From a checkpoint of a small transformer trained on Wikipedia.
Size: 14 layers, width 320, 5 heads of 64, MLP 1280 GELU, vocabulary 8192, 22.5M parameters.
Architecture: LayerNorm before each block, biases.
Training: a variant of Muon for these matrices, 14165 steps.
MLP neurons of a small language model. Each row is named by its layer, matrix (down: output weights) and neuron, and shows model dimensions 176-303. Each number is 128 + 24 x the weight over its row's rms, rounded and kept within 0 to 255.
A block is one neuron, or neurons of one layer that tend to fire together. After each block is what it responds to, as a language model described it from the Wikipedia text at the highest values.

L6.down128 [161 146 127 125  87 119 115 188 115 129 111 173 103 131 124 126 178 148 122 127 105  55  95 117 146 119 129 148  97  87 129 133  78 170  97 163 128 120 122 136 137  85 131 154 148 132 138 111 155 132 121 138 128 120 132 131 128 151 130 123 135 126 119 145 127 135 155 130 139 162 104 123 129 101 123 172 152 112 175 104 104 125 185 129 152 129 146 113 154 144 163 144 132 169 132 112 103 117 125 139  90 140 147 135 119 109 127 111 141 179 148 152 101 116 171 156 100 107 111 101 125 142 149 113 132 127  89  82]
L6.down160 [101 154  99 123  97 139 155 119 110 125 129 154 100 132 150 172 149 135  98 147 114 138 103 108 130 155 133 161 136 158 145 136  63 117 138  79 135 146 116 137 179 126 109 159 123 123 182 128 141 110 108 112 143 127 123  83 164 138  48 122 142 118 136 133 143  93 123 137 129 130 111 119 119 102 109 142  97 135 121 150 167 135 144 150 154  95 121  99  65 119 129 145  81 109  96 141  94 120 148 145 152 118 150  85 127  98 119 158 108  95 159  84 156 138 116 103 118 161 160 170 152 119 128  86 126 139 112 168]
L6.down343 [126 130  99 166 108 128  92  92 163 143 132 149 131 128 137 108 138 115 162 129 139 144 113 145 116 129 147  89 133 128 161 129  78 129 110 104 118 146 101 130 149 111 104 119 143  84 157 134 140 132 119 152 134  67 147 124 137 119 137 131 119 131 110 124 139 151 144 104 116 149 106 152 115 144 113 100  83 132 147 133  79 160 132 166 129 133 157 121 103 140 111 114  65 130 130 110  89 137 144 110 164 100 147 181 142 146 142 157 128 134 135 118 114 153 155 129 160 116 111  93 132 142 131  90 106 141 119 176]
L6.down931 [141 105 102 107 143  98 146 122 113 140 128 132 152 167 134 134 170 142 165 145  94 143 111 151  96 142 107 132 137 149 127 103 115 153 123 139 135 125 113 144 126  90 194 162 139  80 134 144 115 148 153  88 140 103  73 114 131 148 150 121 159 115 103 141 116 147  84 180 112 126  95 133  98 113 104 155 108 139 106  91 165 135 143 114 138 115 146 127 119 102  83  97 131 140 120  97 114 114 141 109  92 108 120 100 114 138 175  96  85 167 116 104 116 192 136 132 157 145 145 140 128 104 118 149 151 120 142 142]
Responds to: First-name final pieces. The last word-piece of a person's given name, just before the surname, in bios, tables and lists, such as Doroth-y, Byr-on, Naom-i.

L3.down911 [130 131 141  70 138 127 104 124  59 100 160 109 155 137 128 133 100 101 124 124 129 107 167 109 126 174 159 106 139 130 140  79  93 152  90 103 148 112 108  97 111 161 123 137 172 162 189 133 108  94 109 104 141 108 115 126 146 111 144 133 131  88  95 150  89 147 139 117 145  98 170 141 106 107 167 101 100 107 126 154 107 137 133  90 142 130 155 128 142 120 112 153 133 117 123 102 134 115 162 136  77 137 119 154 140 164 143 142 132 143 138  92 147  96 114 128 160 141 123 126 171 123 119 112 164 129 184 132]
Responds to: First-name word endings. Word-final pieces closing a split first word of a multi-word name, mostly personal names in tables and lists (Justin, Kyle, Cathy), also place or title words.

L11.down64 [105 134 127 160 120 118 111 111 166 143 126 154 105 154 104 114 118 126 130 117  94 164 160 116 152 175 144 120 121 122 101 115 124 123 113 112 155 124 166 130 143 129 141 147 155 150  74 131 140 133 150 133 140 133 159 141 121 130  72 131 128 147  79 138 105  92 111 113 164 177 134 123 119 114 106 121 111 109 127 138 130 126 106 125 136 135  99 115  97 169  78 142 150 148  94  59 159 139 160 122 126 125 157 109 149  96 117 138 119 106 143 147 139  92 126 148 133 125 153 120 149 100 167  99 145 111 145 136]
L11.down91 [113  87 121 157 122 132 137 123 138 107 147 155 147 155 106 103 130 126 104 103 107 136 108 143 130 147 133 147 132 101 146 121 110 164 121 115 143 105  92 156 138 135 120  97 140 137 117  89 120 137  81 128 135  91 153 150 131 131  94 163 152 153 137 109 175 121 122 134 125 140 130 115 131 119 128  87 156 117 109 109 157 103 154  65 137 114 135 117 153 117 147 143 122 140 103 126 128 133 120 114 124 115 127  46  82 100 104 107 121 108 102 133 125 184 151 113 165 144 130 139  66  96 121 100 141 118 120 149]
L11.down103 [ 91 142 152 122 126 129 123 124 164 142  87 155 140 138 155 133 143 162 143 105 157  93 117 120 162 129 113 128  95 126 127 161 176 107 131 134 127 145 108 153 140 100 144 106 139 126 109 134 141 112 139 146  94 113 145  78 135 129 145 158  99 120 120 143 110 152 125 103 121 111 101 111 121  98 162 104 160 135 101 130 123 124 139 152  88 145 123 140 148 131 147 184 135 125 132 169 155 134 143 153 145 130 126 128 120 181 136 139 123 126 148 127 112 137 107 110 159 119 145 141 117 160 122 148 111 169 139 172]
L11.down191 [128 120 113  97 119 171 141 113 120 104 134 140 132  82 146 131 124 139 146 132 156 134 119  87 129 107 142 141 102 158  88 129 121 139 155 138 144 177 117 172 124 137 139 139  88 132 144  99 141 148 155  81 127 170 148 107  79 146 146 135 145 133 129 146 165 144  83 115 128  99 149 151  93 116 104 139 122  84  84  92 109 163 110 123 154 172 146 107  67 148  86 101 114 109 122 127 127 116 115 163 163 180 122 109 113 149 130 139 131 134 108 161 146 154 159  96 135 144 158  94 116  98 117 153 131 143 111 119]
L11.down199 [137 152 137 129  96 154 122 188 116 125 118 119 122 144 135 120  80 118 175 147  84 159 118 110 133 197 121 111 123 108 143 125  80 154 156 146 152 136 107  93  77 156  93 109 142 119 149 165 129 106  93 116 151 119 145 130 128 176 129 151 166 131  63 133 133 144 125 169 187 147 156 147  99 146  94 136 101 171 127 124 127 130 128 178  93 124 158 130 141 107 101  98 130 113 132  90  92 141 169 136 111  91 136 110 185 159 113 146 131 102  95 121 106 103 112 114 106 143 102 143 103 105 142 119  91 109 125 152]
L11.down239 [104 129 135  51  84 154 136 171 127 140 134 110 119 150  99 140 115 124 136 147 148 117 104 145 163 143 112 138 161 168 152 127 134 153 164 112  79 114 144 150  91 175 127 124 128 124 107 139 152 121 150 143 118 107 116  97 140  92 142  92 125  91 110 174 162  97 123  99  92 149 124 123 167 137 158 118 155 167 132 157 171 117  97 117  85  94 133 139 120 101 119 123 149 123 157 105 106 104 130 149 130 125 170 104 107 139 123  80 147 155 118 116 161 135 123  92 115 119 133 115 156 128 102 119 121 117  76 107]
L11.down269 [125 134 161 106 148 136  96 122 130 109 135  97 121 152 120 122  66 138 131 106  77 115 141 124  90 124 136 149 103 134  89 148 170 136 121 132 111 103 110 158 143 118 134 125 115 145  83  94 119 160  97 101 110 136 115 135 112 127 127 175 119 124 127 150 140 148 176 120  89 102 124 167 120 114 123 129 123 126 116 109 142 104 150 111 172 118 206  87 128 122 115 142 142 206  98 166 156 143 131 152 115 139 112 181 124  97 159 157 123 117 133 132 130 114 136 176 142  81 114 135 111 141 136 103 124 121 131 110]
L11.down342 [116 152 125 115 133 153 157 117 140 132 119 115 131 145 143 121 146 133 119  86  83 110 110 150 112 182 130 137 136 137 125  82 122 142 116 177 156 129 120 130 118 135 126 138 142 153 164 113 126  99 148 134 107 140 100 156 121 173 151 136  91 133 123 127 130 129  95  88 125 182  96 117 114 137  87 154 133 137 108 118 138  84 155 152 164 148 144 143 110  88 101 110  64 121 133 115 106  64 117 135 125 115 117  49 141 146 112 143 105 148 102 128 131  98 159 161 150  86 159 159 136 120 123 167 126  93  98 145]
L11.down385 [ 90 151 122 124  96 140 120 112  84 160 130 148 124  98  86 111 103  92  88 129 128 179 135 127  94 161 144 140 135  89 127 110 134  95 147 127 140 149 133 139 136 106 142  99 160 122 133 134 141 102 132  88 112 137 125 124  85 157 123 148 157 172 158  97 123 137 164 148 129  98 126 154  99 131 174  87 138 137 130 118 135 111 128 144 111 120 131  95 115 177 136 137 146 151 107 119 122 150 161 189  89 134 142 149 132 117  78 139 165  94 113 150 107 124  99  65 163  96 155 126 145 123 135 126 138 119 145 130]
L11.down448 [106 122 120 118  77 108 124 155 122 169 116 138 129 129  84 113 174 117 134 136 108 139 162 100  89 129 151 109 183 124 128 132 107 131 120 156 133 103 134 117 103 156 127 148 123 121 120 150 130 149 129  91 132 151 100 138 123 151 136 133 197 158  85 142 115 119 139 166 158 115 101 103  76 132 134  83 163 127 144 155 108 150 123 139 139 111 141 108  77 162 112 101 172 163 134 112 136 125 160 107 148 139 121 133 129 130 121 127 126 117 138 136 158 151 126  74 142 118  91 123 147 126 169 138  95 114 124 124]
L11.down755 [134 138 185  91 133 170 127 120 106 116 139 131 123 126 119 139 122 146 144 129 109 105 131 144 103 124 142 131 158 116 124 120 113 100 122 119 144 139 154 127  82 150 121 108 113 132 118 141 162 113 134 133 131 128 115 129 126 113 121 131 110 145 105 121 128 126 134 143 124 140 121 103 123 163 147 128 144 138 146 106 104 107 155 140 117 132 159 133 103 135 110 145 129 124 158  84 120 141 152 189 101 126 153 128 121 162 138  89 133 100 114 107 111 121 103 182 117 155 111  99 122 144 130 138 116 113 124 147]
L11.down781 [139 146 151 154 157 106 138 137 139 138 147 146 159 124 121 152 134 123 109 128  82 139 101 127  93 160 146 124 134 112 145 143 130 140 145 145  95 152 101 120 131  90 140  95  96 120 174 139 179 131 126 153 128 131 165 156 161 135 140  76 126 104 163 177 118 124 166  77 115 123 111  97 124  91 106  77 105 123 159 138  87 148 157  98 101  82 141 155 114 123 159 137 140 128 100 155  94 134 126 122 142 138 130  94 124 105 129 116 140 145 120  98 125 160 127 118 133 120 142 126 120  82 114 175 105 135 148 118]
L11.down964 [154 102 153 134 122 138  87 143 134  86 110 109 138 138 125 132 144 108 164 135 130 170 116  96  96 113 106 119 118 150 101 147  99 133  92 136 153 142 106 126 132 151 134 134 132  95 137 107 145 127 127 119  98 159 116 153 120 114 162 112 127 126 116  97 123 139 113 131  83 133  96 122  78 178 117 101 137 157 120 170 151 132 128 182 132 124 207 164 119 135 121 137 149 128 147 108 130 179 115  91 107 118 135 105 175 120 135  93 114 138 116 115 116 117 127 133 131  98 106  95 130  81 148  98 108 145 119 122]
L11.down965 [126 138 123 129 101 118 150  99 143 115 136 100 166 132 121  91 143  93 146 110 109 124  95  85  88 130 118 134 142  96 171 142 106 137 153 131 102 165 125 159 134 151 129 126 113 118 102 105 125 130 118  88 142 170 132  66 115 133 185 135 154 136 170 132 131 133 116 113 144 130 124 161 106 142 121  96 127 150 116  96 136 128 163 141 128 103 124 134 167 104 131 140 137  76 115 121 128 131 137 153 119  78 163  75 121 139 110 149 149 119  71 108 108 138 106 160 155 140 149 137 112 119 116 159 158 108  95 194]
L11.down1060 [111 116 115 136 132 152 120  76 117 137 109 138 165 117 136 126 137 151 169 145 115 172 152 131 163 137 132 115 203  50 127 168 128 136 122  77 115 120 143 114 115 135 148 174 148 119 108  85 156 134 117 142 162 127 133 126  99 145 147  82 144 155 138 144 116 162 156 126 135 117 116 112 133 118 126  96 143 124 155 178  75 130 158 112 138 132 142 117 105 158 139 136 134 132 114 192 181  98 146 110 150 124 120 151  93 132 124  97  93 132 133  77  97 124 115 188 145 125 124 109 148 120 162 138 141 127 167 126]
L11.down1111 [105 114  94  70 129 101 146 147 118 156 145 150 177 145 132  97 108 142 140 118 167 124 138 178 112 181 140 136 134 149 124 174 109 116 128 145 131 128 131 118 125 102 117 155 121 142 143 114 115 147 126 120 125 172 110 148 136  93 116 166 141  81 104 100 130  81 141 153 128 146 113 114 129 126  99 123  64 135 107 158 124 108 133 116 147 128 116 146 123 103 108 159  91 135 140 119  89  93 100  98 130 114 152 121 130 117  91 122  94 119 120 147 135 176 106 105 134 125 171  99 150 106 138 136 112 116 142 134]
Responds to: End of given name. The last token of a person's first name or middle initial, just before the surname, mostly in tables, rosters and credits (Donald, Bob, William T.).

L3.down542 [104 153 154 132 135 112 127 144 118  96 143 130 113 123 108 132 119 145 154 111 158 165 118 100 143 129 134 120  98  92 111 136 128 166 125 123 162 123  60 149 150 110 114 169 109 103 108 182 126 120 146 142  88  84  93 164 114 136 132 106 132 160 105 133 112 146 113 111 146 104  81 130 207 132 119 110 152 164 133 127 155 148 155 114  43 126 152 143 170 109 128 155 110 162 150 111 121 156 140 153 134 162  78  97 142 116 107 117 141 107 117 145 155 120 135 139  80 131 125 120 131 139 122 144 149 110 125 129]
Responds to: Word-completing final pieces. Final subword pieces that complete a noun or surname, such as Wol-f, dep-ot, torn-ado, and whole head nouns like sign, floor and force.

L6.down624 [102 115 165 132 125 119 164  98 175 151 120 137 117 127 142 148 139 178 107 101 130 126  80  86 110 137 116 153  98 178 111 136 150 121  95 117 156 110 165 138 159 111 117 123  91 113 119 110 148 155 148 100 165 119 155 101  92 146  62 147 155 133 127 149 132 114 122 102 130 158 128 142 142 123 106 136 132 121 107 149 151 148 119 144 134 120 162  96 141 124 109 100 123  88 119 161 150 122 141 153 142 116 124 128 112 163 124 142 114  78 142 134 119 101 190 154 148 104 136 159 116 142 144  96 123 142 120 141]
L6.down724 [127 156 140 114  83 155 137 105 110 186 110 132 117  98 106  87 142 146 151 115 107 193 164 144 124 102 136 111 111 163 100 154 121 143 163 133 122 129 149 176 101 162 122 124  97 114 150 130 135 113 149 151 143 156 144 125 131 159 163  97 138 140 114 139 124 143 129 124 160 105  94 180 159 110 123 134 154 118 129 125 162 104 104 100 128 136 153 153 103 146 100 105 102 144  71 120 101 147  91 131  88 127 128 109 147 124 140 160  97 129 159 164 103 142 150 101 180 113 129 114 105 109 118 147 154 108 143 115]
L6.down795 [134 125 112 133 112 113  93 166 132 135 145 107 136 117  96 121 126 134 102 148 133 167 148 131 116 110 150 123 138  99 119 140 130 144 150 135  97 117 122 118 150 142 151 135 150 132 133 137 148 166 133 129 132 153 108 131 145 127 119 155 116 110 129 144 116  74 160 131  80 137 145  80 146 100 137 141 161 130 116  96 149 158 172 152 113  98 102  88 128 137 127 105 167 136 177  90 170  79 128 119 134 116  89 144 126 101 156 121 117 167 119 183 139 138 112  96  87 119 147 150 177  98 158 115 144 106 141 126]
L6.down872 [148  79 143 158 118 118 118 174 113 101 146  86 142 136 117  92 135 154  95 174 125 136 153 138 147 171 139 131  92  88 111 142 122 143 115 111  92 148 127  83 120 143 141 131 161 164 137 102 125 128 130 126 128 138  90 173 127 138 112 108 145 118 147 125 124 112 185 133 118  73 154 127 110 128 129  83 146 146 116 124 149  95 149 123 156 132 102 124 120 154 129 116 135 137 117 134 183 132 151 101 139 161 110 134 127  80 135  98 132 109 133 105 175 122 102 125 109  92 156 106 175 120 126 133 146  88 158 131]
Responds to: Location prepositions in geography. Prepositions and linking words that introduce a place in geographic or location descriptions, such as through, located at, bounded by, adjacent to, end of.

L11.down4 [142 139 160 151 127 163  96 154 139 143 136 111 134 102 151 162 135 133 133  98 144 145 128 151 130 145 108 129 107 112 136 125 107 113 139 150 154  79 129 111 134  95 156 161  96 107 136  95 165 144 143 160 162 100  89 157 121 136 109 143 167  65 123 115 141 122 152 163 117 104 100 122 120 146 127 127 148 106  72 186 102 165 118 128  69 107  98 104 112 150  98 116 100  97 124 125 112 136  76 182 129 101 144 102 165 105  90 129 121 112 100 119 141 129 135 139 146 132 129 157 154 104 180 151 135 104 140 190]
L11.down241 [122 127 157 153 119  90 104 111 107 112 130  92 130 138 100 147 159 126 126 121 134 145 134  97 149 115 107 155 147 128 135 153 158 154 152 122  90 169 123 166 143 111 186 134 125  92 163 129 168 155 121 119 118 153 151 114  75 138 143 148  72 103 145  67 128 119 107 110 136 109 155 125 147 150 159 134  90 119 141 143 151 115 125 104 146 157 135 118 131 138 163 165 129 126 119 138 147 131  64 122 141 118  80 121 105 134 141 123 177 128 135  80 141 104 153 158 110  83  89 139 125 136 122 139 154 100  99 120]
L11.down336 [ 98 120 127 152 123 111 175 152  95 122 128 160  92 122 138 149 138 143 139 102 127 172 151 118 145 128 160 149 212 117 109 117  92 156  84 176 105 116 137 106 113 112 115 137 115  92  94 147 166 102 121 126 146 122 104 121  99 151 128 109 158 116 132 113 129 149 144 116 125 150 110 113 124 133  97 101 123 130 134 127 139 100 136 136 130 113 139 130 152 100 152 162 149 124 116 116 131 193 116 146 127 152 143 100 104 107 132 127 145 124 129 126 146 166 101 143 143 170  91 122 152 121 196 127 164 119 107 101]
L11.down463 [145 166 110 166 120 139 115 143 139 105 124 159 138 139 128 161 126 116 109 137 138 135 165  80 154 118 100 194 104 187 104 134 117  89 102 156 121 107 105 154 117 136 150 103 109 124 157  96 152  97 155 142 173 126 112  89 142 162 130 164 139  94 110 106  78 159  77  89 112 155 128 113 118 176 120 146 115 127 134 136  90 106 122 136 115 135 118 144 126 136 149 121 148 116 156 144 134 132 128 128 125 118 128 131 119 192 144 111 105 129 155  80 161  98 133 117 168 126 113 140 190 129 151 102 115 126 122 148]
L11.down562 [152 121 128  98 177 114 143 125 128  94  89 131 116 150 121 140 167 132 139 127 101 145  91 125 103 139  83  94 121 123 145 143 143  97 158 104 123 122 149 143 109 144 117 112  99 156 106 188 132 114 144 162 117 138  85 121 103 140 108 138 138 117 165 130 106 130 158 108 117 117 126 126 130  82 106 146 125 132 133 116 189 137 152 129 102 150 131 113 169  98 126  92 121 124 120 159  81 143 150 154  85 157 124 144 141 119 148 142 127 145 129 126  96 159 163 125 106 161  93 123 111 157 112 124 116 133 121 172]
L11.down583 [ 91 150 113  92  94 136 153 119 100 135 136 133 109 115 145 133 141 154 110  71 139 144 180 124  77 155 125 154 116 124  75 111 135  98 174 142 104 115 140 108  96 129 123 111 103 145 100 152 147  86 173 118 139 104 114 107 141 110 137 103 104 121 104 149 126 106 131 163 165  99 157 127 133 115 146  83 137 125 110 101 142 117 129 134 127 132 156 139 125 149 116  76 158 111 141 125 112 138 156 143 123 156 121  91 168 123  96 161 114 119  99 136 120 124 130 104 111 139 125 117  94 137 140 113 117 102 165 122]
L11.down589 [151 103 119 160 114 125 130 122 123 132 141 154 118 143 126  67  96 125 155 107 164 154 162 137 145 127  82 102 102 131 125 158 135 152 104 119 112  91 168 138 165 139 119 124 116 104 128 129 145 130 117 113 113 152 128  84  96 124 119 122 127 132 129 118 146  73 126 112 142 171 120 133 148 130 122 186 100 128 143 181 131 149 152 154 138 140 138 125 119  94 157 124 156 176 129 165 103 118 106 179 155  94 156 124  87 134 137 153 112 129 124  98 105 144 140 150  84 139  86 102 112 144 141 114 151 128 154 135]
L11.down649 [154 137 137 116 127 122 117  78 146  89 112 129  97 136  93 149 131 171 134 103 159 142 139 131 101 148 104 120 154 114 135 126 109 106 113 126  86  97 115 113 131 135 147  99 140 111 106 162 128 121  97 110 172 119 131  97 103 172 170 146 102  97 116  98 141 102 123 138 134 147 114 131 140 122 136 119 122 104 139 141 131 195 140 114 130  93 124 121  87 116 150  92 108 118 103 121 185 127 134  90 146 145 161 136  97 161 149 146  92 144 141 103 126 114 140 165 143 125 141 114 146 143 108 191 172 144 146 142]
L11.down717 [125 146 104 106 153 143 171 135 109  88 129 112  75 141 119  79 110 127  88 155  52  96 124 136 121 117 151 109 163  96 120 133  98 139 137 101 149 125 145 159  96 148 153 152 162 150  98 144 130  93 128 138 135 128 129 126 151 148 138 124  81  89 142 173 133 123  94 129 131 116 103  95 150 135 112 154 121 114 126 124 128 121 150  99 109 115 168 122 148 143 131 171 147  74 121 137 162 129 164 133 150 156 145 120  95  94 113 105 151 121 137 132 115 118 127 118 127 122 158 121 133 119 117 144 138 135 140 122]
L11.down727 [106 113 143 120 147 134 202 127  98 159  81 128 111 132 156 144 180 145 118 133 134  92 107 107 133 155  96 204 126 137  86 160 174 119 159  85 121 110 131 122 121  96 129 153 141 127 122 114 137  94 111 131 126 145 154 141 136 131 151 125 114 129 113 104 145  95 116 141 109 130 112 148 172 128 182 108 129 140 118 115 157 134 111 129 153  89 115 139 137  93 126 105 124 182 126 135 115 130 137 105 109  79 111 130 135 100 135 142 133 137  95 125  99 150 103 159 120 111 131 159 124 117 131 122 106 108 166 112]
L11.down740 [143 123 121 147 126 143 150 139 171 122 118 184 121 144 107 129 144 128 114  94 167 126  88 107  98 113 103  84  92 124 120 136 126 154 145  97 127 136 117 164 136  88 153 125 104 177  85 106  98  99 117 111 150 106 115 134 130 127 109 106 145 141 160 129 135 149  98 101 118 186  76 105 176 122 136 115 112 143 121 165 146 129  81 123 118 119 101 174 142 125  95 129 157 149  83 146 177 177 107 132 143 102 118 139 128 154  89 163 160 147 125 136  61 127 174 143 124  82 117 109 110 134 163 123 141 111 116 138]
L11.down799 [ 86 141 117  96 106 105 158 158 160 128 141 122 108  90 155 151 145 170 141 146 128 143 162 107 129  93  93 141 141 151 163 157 148 105 144 131 146  84 134 105 150 157 126 110  91 115 136 177  93 147 138  95 113 131 116 108  84 129 109 103 110 146 124 149 132 161 132 111 135 112 146 110 114 121 172 100 116 115 108 124 117 118 129 146 115 135 103 145 118 110 109 126 183  87 131 143 132 155 134 164 122 124 124 110 140 160 150 165 104 138  91 125  64 146 157 150 146 122 120 163 115 144 196 146 114 120 119 183]
L11.down888 [135 123 140 143 142  80 112 114 141  95 153 123 113  91 109 142 135 132 126 115 152 150  79 115 154 150 109 102  99 146  82 134 138 165 123 119 116 122 148 153  87  94  95 147  90  86  79 103 134 166 129  97 136 132 122 122 113 155 139 115 162 126 173 147 147 156 110 163  99 145 157 181 140 153 127 117 101 142  93 101 186 124 129 104 166  90  88 134 108 123 101 140 148 125 113 110 151 148 123 109 130 126 114 137 147  82 123 159 174 144 124 119 132 153  91 120 134 148  84 168 132  91 162 137 136 119 107  65]
L11.down977 [182 112 167 119 101  90 149 150 152 117 114 131 126 139 103 100 118  98 103 145 122 169 176 116 141 148  94 152 144 121 117 131 141 101 143  87 123  84 129 135 143  99 131 136 111 164 139 158 129 148 114 116 135 157 100  76 147 147 124  72 147 117 166 146 128 127 138 106 145 134  96 163 104 139 111 101 145 141 116 171 113 103 125 110 148 147 159 131 169 122  96 107 121 149 137 127 101 123 109 162 158 116 124 134 145 151  98 101  99 126 130 101 114 146 118 113 135 156  98 143 149 121 106 135 127 132 111 141]
L11.down980 [139 127 160 145 121 169 169 140  99 137 134 130 160 105 135 132 155 117 104 107 130 133 137 160 105 133 132 130 152 124 127 124 136 169 133 115 113 126 147 147  99  98 155 107 149 127 126 115 119 102 132 135 186 121 132  68 141 138 122 126 149 154 106 170 129 121 132 143 104 161 158 135 136 173  71 146  97 126 109 120  84  88 103  72  89 125 115 127 145 108 129  91 154 102 133 148 125 171 164  85 136  92 151 137 116 101 145 115 121 117 117 125 151 120 113 137 194 141  89  87 141 173 106  91 101 130 140 131]
L11.down1102 [132 148  75 156 144 124 131 116 144 123 131 134 133 103  98 138 145 159  92 143 138 137 176 125 124 125  76 145 137 158 145 130  83 145 124 138 124 114 130 162 142 126 106 123 142 155 121  99 155 116 142 149  89 128  65 153 107 139 144 116 168 107 170 136 161  80 159 121 162 174 126 104 155 152 153 106 125 139 151 103 130 134 153 162 147 103 147 116 131 128 121 108 110  84 104 105 103 129  89 120 123 150 162 115 124 139 127  84 139 150 124 139  91 125 101 100 143 126 135 127 129  90 172 122 136 106 126 109]
Responds to: Modifier before place noun. Last piece of a word modifying a following noun for a building, room or site, such as Romanesque building, hotel room, police station.